{
  "n_layer": 12,
  "d_model": 256,
  "n_head": 4,
  "n_kv_head": 4,
  "head_dim": 64,
  "d_mlp": 1024,
  "vocab_size": 4096,
  "activation": "gelu",
  "norm": "layernorm",
  "norm_place": "pre",
  "norm_eps": 1e-06,
  "positions": "alibi",
  "qk_norm": true,
  "attn_scale": 0.166,
  "bias": "all",
  "tie_embeddings": true,
  "parallel_block": false,
  "init": "uniform",
  "init_std_qkv": 0.0227,
  "init_std_o": 0.0,
  "init_std_up": 0.0227,
  "init_std_down": 0.0,
  "optimizer": "adamw",
  "lr": 0.00158,
  "beta1": 0.9,
  "beta2": 0.98,
  "weight_decay": 0.042,
  "lr_head": 0.0063,
  "warmup_steps": 259,
  "schedule": "wsd",
  "decay_fraction": 0.839,
  "decay_shape": "linear",
  "final_lr_fraction": 0.05,
  "batch_tokens": 32768,
  "seq_len": 512,
  "doc_mask": true,
  "z_loss": 0.0001,
  "train_tokens": 329400000,
  "steps": 10053,
  "dataset": "wikipedia_en"
}
MLP neurons of a small language model. Each row is named by its layer, matrix (up: input weights) and neuron, and shows model dimensions 0-127. Each number is 200 + 20 x the weight over its row's rms, rounded and kept within 0 to 999.
After each neuron's rows, "fires after" lists the tokens most often just before its 100 highest values on Wikipedia text that the model never trained on.

L7.up39,170,200,170,211,212,228,201,233,217,222,171,203,191,223,200,208,232,193,177,200,171,202,220,187,161,216,199,189,205,208,186,172,199,212,194,192,206,221,175,183,207,198,186,207,216,178,178,179,158,165,184,200,230,202,187,233,221,186,196,196,213,223,238,182,205,200,220,229,208,180,207,192,232,190,163,167,200,178,226,198,200,187,230,249,216,176,222,197,200,202,222,173,208,258,169,199,216,251,194,197,214,260,216,196,174,151,186,189,229,187,191,192,225,212,199,180,233,204,185,194,199,257,191,230,177,198,198,152
fires after: ". ", "\n\n", ", ", "The ", "). "

L8.up288,191,203,205,201,169,206,194,183,219,185,166,173,170,197,203,224,231,195,204,210,190,218,188,201,199,208,217,216,248,216,176,176,211,191,187,179,224,203,181,195,204,198,200,202,182,203,171,195,183,193,190,188,192,231,213,199,196,230,183,239,163,171,176,205,226,211,185,165,193,206,199,218,222,177,220,217,206,145,239,217,207,185,220,160,218,166,179,208,196,213,203,188,209,229,188,181,197,189,224,174,155,202,223,215,224,201,203,220,189,186,160,197,185,233,181,184,246,198,240,219,195,222,203,248,203,163,206,178
fires after: "c", "C", "S", "ac", "to ", "f"

L8.up46,192,205,199,201,191,212,223,174,206,230,210,201,163,226,229,219,210,198,189,228,198,208,151,165,158,234,224,199,224,200,210,190,194,179,197,170,223,215,177,210,199,209,208,201,171,196,216,181,182,174,181,194,165,206,186,197,244,165,200,230,211,202,242,201,216,241,177,187,178,214,173,230,208,246,190,183,191,210,219,176,234,171,183,170,188,213,188,211,190,236,223,220,199,193,208,181,177,191,215,242,177,202,167,204,177,193,203,191,213,200,191,220,176,188,188,195,173,199,212,214,221,194,192,249,165,194,192,198
fires after: "C", "G", "m", "t", "c", "D"

L8.up589,185,198,183,187,227,225,233,217,170,210,212,188,196,205,247,212,182,216,155,203,190,177,210,165,155,257,197,214,184,194,224,172,197,187,178,212,202,204,184,193,205,184,200,187,213,189,213,235,164,209,181,191,219,207,189,187,214,173,219,228,213,187,234,179,184,188,171,196,234,181,225,193,237,172,206,192,194,192,232,183,202,176,189,183,233,191,181,233,193,205,193,186,199,258,200,201,210,202,204,228,184,213,227,242,166,206,181,172,249,188,191,206,213,214,187,221,230,223,219,210,198,224,210,187,210,186,196,189
fires after: "h", "H", "- ", "| ", "R"

L7.up978,192,207,196,197,241,205,197,195,205,228,174,248,180,219,204,183,188,223,149,183,190,199,181,182,208,205,216,181,235,195,203,189,166,190,208,204,188,229,223,208,190,164,189,217,207,196,195,209,183,218,167,214,188,240,183,221,188,180,202,200,223,196,180,178,232,186,167,213,191,184,210,164,244,184,205,192,189,186,197,206,220,181,209,188,223,205,202,212,222,237,244,220,218,244,185,186,187,194,191,201,222,211,223,234,165,220,189,223,228,209,173,166,167,186,236,221,192,215,255,220,184,224,171,215,189,208,196,224
fires after: "B", "T", "b", "D", "A"

L8.up804,202,223,187,235,219,208,232,188,239,203,187,226,179,249,229,195,167,172,223,223,198,187,211,175,191,214,200,176,230,220,218,202,165,174,163,171,233,213,207,216,207,156,205,197,211,165,194,185,184,196,194,233,171,193,222,203,183,194,206,192,184,205,209,201,205,222,209,219,241,210,190,205,188,208,167,223,198,189,222,199,235,191,230,192,177,212,177,180,202,159,193,231,174,196,199,210,168,213,222,184,203,223,180,206,209,180,187,192,211,194,185,188,177,185,230,192,195,188,231,195,187,165,227,221,190,207,184,168
fires after: "n", "N", "l", "e", "5"

L2.up696,189,203,209,182,204,208,189,217,230,203,199,236,197,196,200,195,181,223,184,215,218,214,215,203,206,227,213,172,253,199,190,223,196,193,216,250,210,198,207,203,182,233,188,209,167,184,197,222,180,172,176,228,161,206,243,193,210,171,193,171,194,191,195,201,200,221,213,189,176,207,179,207,169,183,204,223,193,230,195,200,256,188,178,191,182,233,176,236,226,207,198,177,179,178,220,163,181,234,230,185,207,213,199,181,208,231,229,174,213,186,205,218,178,210,196,186,206,202,195,223,227,210,197,221,204,228,231,190
fires after: "| ", "N", "Cal", "Spec"

L8.up611,195,209,174,191,182,218,242,195,168,212,189,188,150,197,205,192,202,238,216,206,180,190,215,188,206,194,225,203,236,227,193,198,205,170,226,189,188,177,187,195,213,200,184,191,160,201,187,163,192,178,173,189,197,236,195,161,187,181,154,200,171,254,221,190,234,210,250,156,157,220,190,222,201,166,192,193,204,181,193,202,218,215,217,215,232,143,206,215,190,230,227,196,221,201,193,215,187,195,215,178,197,210,205,183,194,203,201,202,179,198,194,183,180,198,211,201,221,223,235,231,212,162,206,238,211,218,178,169
fires after: "S", "T", "t", "Con", "s", "The "

L8.up1019,195,163,178,185,202,210,210,169,211,244,193,207,153,196,212,211,186,234,153,250,180,227,196,237,191,228,216,209,225,212,185,241,196,198,225,177,215,196,197,213,230,187,204,216,215,219,165,183,195,186,222,197,197,221,202,180,192,188,197,194,209,166,215,195,241,169,189,191,172,202,172,214,185,232,189,180,195,214,192,200,198,194,236,211,211,203,163,204,215,249,245,206,211,193,168,185,191,209,185,225,213,202,199,216,202,207,173,189,216,208,171,212,202,190,208,220,191,207,200,218,162,189,192,231,169,194,184,185
fires after: "B", "D", "Ro", "G", "K", "A"

L7.up745,186,168,185,172,194,211,209,195,201,189,194,184,144,206,183,193,211,188,211,212,217,212,209,222,189,172,228,184,212,201,216,220,199,155,217,214,197,221,205,187,184,203,210,230,216,202,203,193,209,206,179,198,207,198,170,218,244,191,203,215,212,220,229,139,222,172,188,216,214,205,222,171,175,188,174,168,202,211,201,167,208,194,247,164,214,186,181,205,177,206,230,168,218,210,192,171,220,168,210,201,189,202,192,236,197,199,212,191,249,195,199,201,192,182,201,162,224,241,229,180,221,210,212,221,147,223,203,215
fires after: "A", "Al", "or", "I", "E", "An"

L7.up505,200,173,169,192,231,213,223,198,193,215,183,173,192,215,208,197,189,189,196,225,268,197,210,181,201,174,230,175,238,194,181,215,172,190,210,185,201,227,208,220,211,188,187,233,179,201,197,215,223,219,200,133,197,223,201,203,190,188,210,224,210,182,183,202,212,190,197,197,176,199,203,163,187,180,204,196,204,215,170,187,208,207,203,210,195,233,221,230,229,193,220,182,223,208,186,200,192,215,179,211,211,196,188,182,214,200,208,201,203,221,191,180,179,188,208,167,181,231,213,190,189,173,230,180,183,258,209,200
fires after: "B", "A", "M", "C", "E"

L4.up637,149,230,155,219,201,189,183,181,195,202,203,201,195,230,200,225,190,209,216,186,174,175,218,185,190,161,182,182,194,182,225,221,212,162,157,209,197,187,226,195,191,209,173,195,199,179,239,233,193,214,154,233,196,180,198,209,163,200,235,190,178,218,220,217,154,215,223,197,183,224,185,197,236,199,170,180,186,183,218,206,206,183,167,247,194,171,209,212,202,214,206,181,173,201,214,203,181,191,221,191,213,227,187,187,192,220,193,169,212,195,215,176,188,197,168,192,196,220,213,231,235,228,209,209,198,181,170,178
fires after: "| ", " ", "As ", "; "

L7.up347,162,208,198,203,219,187,213,204,231,219,169,191,189,214,210,211,212,204,220,216,189,211,221,179,227,205,186,199,162,204,180,199,219,211,221,204,184,179,195,218,183,201,181,186,181,215,192,200,213,174,194,231,166,189,205,187,188,203,200,225,205,228,216,184,168,202,240,189,238,180,170,181,183,166,154,197,198,181,214,207,204,209,219,165,192,217,199,193,231,202,203,186,187,185,211,214,182,232,162,241,223,203,207,224,161,148,195,203,193,206,178,213,177,203,213,199,198,252,208,219,208,205,215,214,169,229,196,212
fires after: "^{", "p", "b", "App", "di", "op"

L2.up763,177,194,189,199,216,182,177,210,205,206,183,203,198,196,175,190,253,196,187,220,201,218,217,164,209,192,175,179,217,190,206,156,208,209,196,221,223,200,221,232,192,236,202,195,191,174,205,223,196,196,176,213,193,195,192,196,216,167,232,174,192,215,220,190,211,234,171,180,216,185,187,214,196,161,176,194,174,202,197,206,187,185,201,210,225,194,208,207,208,201,234,189,210,167,208,221,210,221,192,228,185,228,226,184,146,215,190,187,233,201,210,166,157,173,207,225,181,215,198,204,243,186,173,235,181,223,226,200
fires after: "\n", "==", "\n\n", "name", "pe"

L8.up240,201,208,160,186,185,225,212,192,202,173,177,161,197,219,183,204,243,219,228,239,205,207,183,182,177,212,176,226,206,194,206,204,189,180,163,186,220,244,178,198,197,210,218,214,188,157,218,179,176,228,166,230,161,188,175,217,207,230,170,216,194,214,216,181,225,217,207,191,209,180,241,206,227,218,185,172,207,189,198,202,216,195,211,167,218,193,164,185,181,202,207,181,206,205,199,184,201,195,199,221,187,203,184,222,192,235,197,205,229,223,178,162,219,199,254,193,186,227,208,215,223,180,206,209,201,179,234,192
fires after: "S", "s", "Fre", "a", "A", "de"

L7.up203,186,196,198,166,203,203,205,198,213,223,187,195,168,209,211,191,213,199,167,153,225,177,225,216,212,193,220,206,192,197,194,204,201,208,216,196,199,205,195,225,209,194,172,221,222,200,189,206,182,247,190,180,196,204,146,212,192,167,201,185,194,184,218,201,191,180,214,187,203,204,207,150,206,161,184,225,195,179,206,194,234,195,234,206,210,190,193,212,225,196,197,167,210,186,184,199,166,243,172,207,217,218,209,187,193,186,189,189,224,239,166,208,215,207,189,209,202,208,194,202,227,241,208,225,202,212,220,217
fires after: "P", "App", "T", "B", "p", "; "

L8.up471,180,216,211,217,185,218,210,219,219,191,166,210,187,212,190,197,224,199,230,213,200,228,204,182,185,222,177,186,220,197,201,185,169,175,152,193,204,211,194,192,179,193,205,228,211,212,187,166,181,206,170,213,189,231,197,201,220,191,193,193,179,201,176,197,226,174,189,186,178,209,208,219,206,164,157,203,211,185,246,221,214,202,186,174,201,191,192,224,228,223,222,187,239,211,199,210,200,177,209,176,196,210,201,188,177,207,221,181,188,202,172,184,193,190,184,169,215,213,177,201,184,192,176,227,195,206,212,209
fires after: "S", "s", "con", "es", "out", "ent"

L7.up815,196,210,181,196,201,178,214,182,198,194,192,216,196,204,169,226,179,175,181,212,228,184,145,193,209,202,207,200,213,230,186,181,204,199,192,167,184,217,194,206,217,203,173,205,210,174,181,187,172,230,163,198,173,218,165,202,215,212,180,199,174,188,222,190,265,199,211,199,212,182,211,209,187,229,223,175,186,192,217,198,201,185,217,191,182,146,210,220,203,205,195,231,222,216,206,204,158,220,202,189,179,217,176,208,183,217,217,211,212,219,184,209,198,165,169,198,211,192,224,210,204,196,230,224,159,189,212,211
fires after: "T", "m", "B", "Fl", "t", "A"

L7.up144,180,216,208,198,227,180,172,199,194,203,176,195,171,188,218,237,185,211,187,199,190,189,171,204,184,232,174,208,217,193,174,251,196,198,179,203,238,179,187,223,219,179,195,190,185,218,215,225,182,216,170,219,174,198,214,215,163,198,262,208,219,221,211,195,226,208,185,196,183,199,207,180,212,187,193,161,148,201,195,204,227,189,230,216,191,188,159,177,240,197,163,174,180,206,184,225,224,232,216,202,225,237,204,224,198,192,168,172,212,189,208,204,182,187,197,204,223,210,221,241,209,219,181,200,208,207,178,192
fires after: "was ", "N ", "(", "were ", "W", "−"

L7.up927,217,204,195,212,200,222,198,168,188,217,186,211,163,209,206,207,181,202,196,249,178,196,187,215,213,219,215,181,217,213,184,220,216,174,217,190,211,199,188,198,181,203,175,223,181,200,184,169,220,187,212,209,179,198,192,182,227,198,251,199,160,189,236,201,215,205,241,200,217,235,203,215,184,200,169,146,171,176,205,211,207,175,227,204,165,203,183,224,187,231,209,163,159,187,210,172,216,243,191,202,182,227,167,189,168,218,181,197,225,222,205,185,161,198,222,195,178,215,225,197,254,205,185,198,196,180,197,203
fires after: "g", "\n", "G", " ", "and", "| "

L7.up342,172,202,205,222,228,223,164,213,221,222,176,222,195,173,169,194,221,207,170,196,198,214,208,175,200,177,189,195,166,216,181,197,214,227,206,195,201,224,194,177,218,200,219,203,230,163,157,226,168,188,200,215,213,221,213,216,197,222,192,210,195,214,234,189,191,176,203,193,171,186,208,182,223,202,169,220,228,203,200,169,212,175,198,196,209,163,178,204,203,230,244,153,232,245,203,196,216,213,192,202,205,254,220,184,181,152,179,190,196,167,176,213,204,175,206,199,198,205,208,226,190,193,209,204,218,194,179,197
fires after: "\n\n", "\n", "Party ", ". ", "Date "

L5.up21,213,220,155,182,181,214,231,181,204,197,209,173,156,226,200,239,215,199,203,183,189,205,206,175,207,188,178,159,213,209,240,212,212,204,186,192,198,188,207,195,186,195,212,195,184,204,195,223,221,213,173,226,187,181,195,185,211,199,230,190,186,210,204,205,202,195,231,191,213,224,194,183,200,209,193,189,129,209,197,211,223,192,201,197,179,175,215,201,211,205,184,191,175,215,228,145,183,214,195,204,243,246,193,226,187,173,189,157,215,215,206,185,187,215,203,157,201,221,171,190,238,220,179,189,141,237,195,182
fires after: "| ", "\n", "; ", "/ ", "01"

L8.up975,166,195,185,195,200,202,235,194,184,217,199,190,153,216,186,182,182,186,195,208,169,161,200,155,182,184,200,212,203,223,188,139,192,180,197,232,199,235,227,189,190,200,196,201,179,214,169,224,174,239,179,196,181,217,167,190,207,167,231,191,216,180,209,173,198,215,243,221,200,194,211,179,220,183,191,177,188,211,238,191,178,204,204,210,218,200,170,210,214,217,223,161,227,217,214,167,200,199,212,216,186,215,203,219,193,171,220,197,201,201,226,189,206,189,170,190,192,207,215,225,181,187,219,204,190,212,188,182
fires after: "R", "E", "L", "M", "B", "O"

L8.up853,183,217,172,168,200,221,238,193,183,222,213,208,196,220,219,194,201,193,206,182,175,222,158,196,207,233,192,211,208,188,197,194,165,176,188,186,198,245,220,203,193,163,195,201,206,174,184,222,185,220,191,190,206,227,188,176,229,199,240,220,195,179,218,190,231,171,208,228,195,188,218,174,198,193,210,210,222,199,224,127,180,182,204,222,235,200,159,207,201,185,207,184,203,243,205,193,173,223,211,230,196,203,217,206,169,186,191,184,179,235,210,185,229,188,172,163,195,195,202,206,185,200,221,182,202,186,174,142
fires after: "b", "l", "D", "d", "B"

L7.up895,167,186,233,232,204,203,183,208,215,199,192,189,188,179,209,219,215,208,199,186,193,175,189,202,165,237,226,219,223,200,195,211,240,163,222,237,195,195,192,234,230,193,186,194,177,183,213,225,186,211,171,217,202,177,245,201,221,210,222,247,227,182,203,172,223,164,206,207,215,215,181,206,200,204,215,206,199,198,175,208,207,178,190,226,182,231,168,198,234,216,165,203,208,207,169,202,205,217,159,188,185,217,193,192,169,233,179,237,223,177,190,192,206,212,213,193,186,207,205,204,193,182,215,230,206,207,196,189
fires after: "R", "B", "E", "b", "co", "Bo"

L7.up337,191,208,205,198,169,204,213,182,193,228,188,202,163,205,201,223,214,189,178,190,158,184,195,197,226,222,198,221,230,195,207,168,209,166,180,192,219,199,192,228,193,186,189,207,207,179,191,189,173,207,170,213,179,224,194,177,176,193,184,204,198,200,201,153,245,181,201,208,186,168,230,191,210,153,182,220,198,186,192,197,192,206,195,197,212,167,186,203,218,204,234,186,256,211,224,192,176,249,217,224,181,206,198,231,187,201,163,182,188,211,181,196,201,206,198,191,208,223,213,212,201,181,188,207,212,187,193,196
fires after: ", ", "h", "d", "May ", "B", "S"

L8.up1014,198,199,158,208,180,223,198,180,186,213,177,208,166,224,176,210,194,205,182,233,217,209,204,155,213,239,195,217,193,195,226,195,201,190,219,189,228,181,233,195,223,170,160,216,229,195,228,240,174,222,207,219,228,214,209,179,182,200,226,228,162,213,218,199,207,188,182,166,197,196,209,197,215,207,203,157,175,197,249,226,244,194,177,170,206,204,203,219,222,185,207,188,204,166,218,168,190,213,208,240,188,206,171,231,226,174,186,197,214,213,193,196,211,187,180,222,221,240,196,224,209,200,211,177,186,206,183,196
fires after: "| ", "Total ", "; ", "- ", "R", "the "

L2.up278,195,201,183,221,174,241,196,199,198,219,211,184,149,191,186,216,182,189,154,216,221,205,214,226,240,176,238,212,201,232,213,191,180,204,177,205,217,219,220,211,217,210,174,218,193,138,191,181,216,205,197,197,180,174,169,203,222,209,239,203,212,179,207,191,183,200,195,176,213,183,190,169,184,202,201,128,194,224,178,219,210,191,205,156,194,186,190,210,193,194,220,198,203,191,181,206,204,205,190,187,240,235,200,188,197,210,177,208,230,205,188,215,195,202,194,219,234,218,173,208,191,210,191,198,182,252,228,179
fires after: "\n\n", "An", "Mat"

L2.up921,205,217,159,191,234,221,195,220,218,194,195,203,185,190,194,210,217,209,156,230,225,174,216,214,191,182,231,170,189,216,203,196,182,175,185,236,210,208,243,184,219,182,202,185,173,201,208,221,173,199,171,204,177,197,180,202,212,183,215,209,187,216,228,178,199,177,221,190,219,210,166,162,168,186,203,160,189,210,190,219,217,206,203,202,203,212,199,220,193,217,202,174,211,226,174,186,224,202,210,211,209,212,191,206,209,192,174,187,226,213,199,196,185,202,201,153,215,215,215,212,236,204,198,192,165,231,233,150
fires after: "University ", "M", "J", "P", "C"

L2.up687,202,235,190,199,180,204,175,199,190,207,175,206,187,205,202,224,191,212,180,214,203,193,204,203,237,205,209,176,226,205,177,219,193,205,214,262,194,242,192,189,197,227,195,190,193,188,219,252,225,225,155,221,212,189,188,197,154,174,206,181,191,192,213,188,172,204,232,230,226,190,198,202,176,212,167,179,170,221,207,233,222,195,215,201,177,224,153,196,162,199,211,175,215,184,229,172,222,240,203,196,189,221,227,192,214,205,181,171,220,190,199,210,174,199,203,178,201,210,183,214,209,215,215,177,180,196,231,182
fires after: "| ", "Hum", "sch", "Cap", "N", "Cal"

L2.up131,185,193,203,199,186,195,214,219,188,206,193,175,152,212,192,201,189,229,170,196,226,209,208,206,207,202,215,191,182,230,181,186,224,161,155,202,199,243,223,205,232,199,182,213,198,215,172,235,182,201,190,171,213,196,221,220,200,221,189,231,168,232,171,186,231,211,211,216,187,191,191,160,179,197,210,217,176,211,196,187,192,201,230,209,193,143,177,205,212,214,211,184,204,210,198,169,188,187,181,225,201,203,166,206,199,212,201,204,204,211,197,203,199,175,185,214,189,216,237,227,213,205,198,179,210,212,197,178
fires after: "L", "M", "Y", "S", "Ch", "N"

L2.up59,162,201,197,189,185,189,215,196,197,202,195,214,170,207,200,221,187,216,219,211,215,224,193,210,211,175,202,180,218,197,202,197,195,195,199,195,203,200,200,227,204,246,201,216,207,162,209,209,205,146,213,186,162,190,193,188,228,199,224,217,199,195,212,202,176,217,202,197,215,204,184,218,167,166,195,195,196,194,196,185,235,173,223,235,181,195,187,213,200,223,243,194,200,189,183,156,177,230,198,198,235,225,208,206,153,165,202,207,216,226,194,189,147,201,205,182,193,213,193,185,225,199,171,210,176,189,201,203
fires after: "\n", "name", "th"

L7.up181,195,206,191,218,212,210,183,173,228,250,188,201,195,220,184,210,242,204,182,231,194,221,181,168,193,203,169,196,199,215,189,207,199,202,216,208,202,173,217,222,191,167,170,180,207,164,210,236,196,228,209,220,183,173,202,207,200,228,199,186,172,214,216,192,217,196,235,153,213,199,199,175,209,188,198,224,174,206,239,171,195,188,179,191,220,215,194,234,195,189,192,187,182,206,209,190,184,214,199,235,211,234,198,225,211,189,158,180,208,237,189,160,221,166,196,190,211,215,196,183,241,171,183,200,182,217,166,204
fires after: "c", ",", "N ", "op", "p", "f"

L7.up540,212,181,179,194,257,205,229,217,182,206,185,185,204,194,211,214,233,203,167,230,171,161,226,212,210,178,227,206,207,235,202,180,178,163,195,174,231,230,226,193,216,203,171,189,229,171,184,178,188,191,178,159,191,209,190,191,191,188,202,228,193,184,206,199,209,194,194,173,190,187,211,180,196,217,188,156,212,201,156,191,203,214,207,191,183,210,205,233,183,223,215,203,241,219,157,222,176,193,196,207,224,192,192,201,189,180,188,201,212,202,172,186,195,216,182,199,211,209,197,202,186,205,196,232,172,218,248,178
fires after: "the ", "T", "D", "A", "H", "M"

L8.up173,182,200,214,202,166,216,224,232,200,207,195,154,181,195,198,232,162,193,220,175,204,229,204,223,216,194,229,185,204,220,212,219,201,179,168,227,215,182,184,203,235,222,204,204,181,206,185,194,192,193,200,208,177,227,216,181,235,167,178,242,168,215,196,184,194,221,195,180,197,195,181,188,208,168,199,176,183,195,202,176,190,206,196,190,184,177,226,196,169,187,198,179,205,189,203,188,213,186,218,199,187,208,205,197,208,206,169,206,169,182,177,183,200,191,167,193,206,205,206,205,193,201,202,199,196,263,234,198
fires after: "S", "s", "s ", "C", "n", "N"

L4.up322,188,172,200,167,213,204,206,192,203,222,191,197,155,201,202,187,206,221,186,226,235,220,184,185,182,176,212,186,166,212,162,183,184,177,229,209,217,227,195,204,205,207,227,194,179,189,176,201,181,210,218,192,186,211,224,214,206,216,211,195,229,184,230,173,238,185,191,180,187,177,196,203,217,177,203,188,216,191,240,154,208,202,203,221,225,172,182,215,218,180,234,180,189,189,208,165,207,192,185,224,199,198,230,171,193,205,193,200,220,237,199,182,192,171,205,187,182,230,237,233,198,199,198,187,207,212,200,174
fires after: "P", "T", "C", "A", "K", "as"

L2.up83,186,190,200,202,212,205,172,203,198,230,159,198,202,226,202,183,191,218,202,218,215,194,176,199,176,208,197,184,221,214,212,184,187,199,207,215,194,191,192,206,202,200,197,211,160,190,217,213,219,161,206,133,154,186,249,194,209,234,192,214,203,205,204,195,228,214,204,179,196,165,158,193,192,204,201,202,154,213,229,195,204,164,214,207,243,211,183,253,254,216,245,186,193,199,191,189,191,203,173,177,200,238,208,213,195,178,202,219,218,190,166,222,175,163,195,204,238,209,214,192,201,190,213,211,213,213,184,211
fires after: "\n", "E", ". ", "in ", "\n\n", "of "

L8.up852,190,210,186,203,202,200,243,191,210,210,185,197,175,176,221,203,192,194,189,182,226,237,189,170,157,198,200,193,220,181,249,213,195,191,206,211,198,177,196,199,188,195,202,225,167,240,217,204,209,227,193,221,212,197,182,208,208,170,251,217,199,212,239,196,193,176,204,199,191,228,218,216,225,196,168,192,183,229,215,212,200,190,221,193,199,198,183,196,186,196,196,157,236,190,180,176,193,247,236,223,207,208,224,228,204,218,187,164,232,209,218,169,179,202,207,186,226,218,194,196,168,220,179,196,182,212,179,196
fires after: "- ", "(", "; ", "was ", "D", ": "

L8.up362,158,217,172,219,195,175,201,196,211,195,192,203,206,231,213,199,203,171,234,215,184,170,199,170,193,238,204,224,202,229,234,200,234,157,166,227,240,197,218,200,256,217,178,188,156,150,228,173,176,227,154,195,173,211,183,182,179,224,191,201,170,195,232,168,237,215,211,200,225,222,201,203,221,182,169,172,215,172,200,182,202,196,183,222,193,204,190,192,214,198,230,206,195,200,209,229,192,196,172,199,178,214,175,222,207,185,178,216,218,220,192,196,180,202,200,199,198,193,181,197,188,172,224,212,220,211,202,170
fires after: "S", "re", "a", "Re", "s", "con"

L8.up732,159,170,198,215,234,167,197,182,165,220,201,208,185,209,208,205,207,181,151,220,166,161,209,211,215,206,233,211,199,216,199,175,175,215,196,201,200,211,178,213,223,195,194,185,203,178,183,201,179,214,169,172,201,213,186,188,186,173,204,214,233,167,209,175,201,199,186,232,248,186,235,175,226,198,197,146,207,222,230,227,180,205,196,182,209,212,221,232,190,204,220,191,218,200,141,171,190,224,147,249,213,202,210,195,190,185,180,220,213,189,185,179,174,192,213,173,224,227,212,207,185,165,205,202,214,223,216,166
fires after: "B", "b", "M", "the ", "n"

L8.up713,191,220,212,189,207,215,229,205,179,203,210,216,197,187,167,196,206,183,215,202,169,184,183,161,181,181,187,218,194,189,224,182,207,201,200,197,214,217,189,246,214,210,157,162,197,192,181,217,186,216,203,199,180,208,192,185,202,170,211,237,220,214,212,201,213,173,200,181,206,166,185,191,196,176,213,206,205,190,176,157,185,200,246,217,221,209,197,230,212,188,203,187,239,198,188,227,194,198,166,202,218,201,201,258,188,192,199,196,179,209,194,187,210,194,210,222,223,196,195,195,187,158,207,216,211,209,192,193
fires after: "al", "r", "l", "expl", "d", "h"

L7.up493,195,183,162,198,216,231,212,253,199,212,204,211,226,200,234,186,184,159,208,198,207,182,165,189,153,233,200,209,240,236,263,189,178,184,160,192,233,232,206,199,207,207,197,172,212,200,221,184,193,212,161,221,202,238,197,238,216,190,172,200,196,209,190,157,223,165,211,230,184,196,209,210,191,206,220,182,194,212,228,177,224,189,204,231,228,213,186,214,192,175,224,184,166,203,205,184,174,212,211,199,192,196,223,194,183,198,233,179,199,191,199,227,184,176,197,183,204,213,201,217,172,185,208,194,209,191,191,198
fires after: "L", "l", "fl", "le", "e", "s"

L8.up269,185,199,203,197,185,180,190,220,186,183,201,216,198,197,203,179,203,203,167,213,200,181,156,156,187,210,219,183,193,208,238,194,197,160,201,187,194,234,178,219,193,166,197,198,193,189,179,211,199,184,223,204,162,194,211,215,213,192,200,215,217,184,208,204,240,221,202,211,213,177,225,212,227,250,222,202,204,209,241,184,198,185,236,193,251,205,189,258,225,203,199,220,225,193,166,178,177,217,196,192,193,192,208,216,198,186,185,191,192,187,201,180,152,190,212,239,217,198,225,209,219,174,219,202,177,184,194,170
fires after: "c", "C", "r", "med"

L8.up780,187,205,166,196,218,188,256,197,206,215,197,188,168,195,189,187,200,183,177,183,188,184,194,186,206,193,210,185,163,200,196,205,243,142,194,176,185,192,248,233,236,204,204,205,189,158,185,227,185,219,173,221,179,190,178,186,219,211,200,238,190,175,226,185,228,201,209,202,234,195,184,145,219,183,194,158,201,204,191,158,180,185,205,165,187,181,210,221,174,237,230,204,189,225,217,189,211,212,155,185,200,198,213,239,189,198,187,193,222,210,165,188,191,203,205,216,209,189,206,189,213,237,218,192,206,202,214,188
fires after: "H", "C", "h", "c", ". "

L5.up871,186,202,178,189,215,195,198,197,210,216,177,181,214,235,187,235,233,193,218,194,216,174,209,195,230,193,163,185,222,203,246,186,218,232,222,192,208,170,186,213,210,191,197,221,216,155,183,233,195,206,185,210,204,186,202,194,197,185,207,171,178,209,237,173,185,174,218,184,211,209,257,176,197,199,153,171,195,186,194,211,172,198,207,222,211,161,169,218,202,180,238,219,193,239,167,244,175,214,231,207,231,201,185,195,180,207,187,188,223,173,224,183,215,208,218,193,189,207,192,203,232,222,200,209,194,186,190,177
fires after: ", ", ". ", "ed ", "), "

L2.up747,186,206,226,239,209,242,226,213,216,196,179,207,156,204,220,228,229,189,181,196,168,174,172,195,213,217,218,209,198,241,208,159,190,176,188,181,210,205,253,199,214,205,175,224,205,192,202,208,218,210,179,205,187,195,199,185,210,190,271,207,162,197,181,202,238,217,193,172,225,193,214,190,172,211,156,207,172,194,223,196,211,189,195,188,177,194,152,246,173,249,204,181,214,212,184,188,201,224,232,194,213,216,200,204,194,241,191,190,224,164,155,224,159,207,178,202,213,220,187,196,206,194,221,212,185,205,201,210
fires after: "\n\n", "\n", "| ", "the ", ". "

L4.up67,204,231,201,198,198,194,195,177,216,218,197,219,172,246,184,214,195,209,195,203,229,189,198,187,201,209,177,200,219,193,177,209,178,219,197,158,225,181,216,223,189,186,203,209,219,183,224,235,193,208,192,216,222,216,234,163,193,186,230,195,187,187,219,194,180,210,188,219,185,224,204,214,197,180,222,203,206,220,249,202,212,218,188,184,181,223,181,203,198,235,221,183,200,190,186,181,206,195,220,208,211,206,160,202,232,201,185,179,212,176,208,225,183,148,186,168,188,196,180,191,245,245,210,191,208,175,182,189
fires after: "| ", "— ", " ", "%"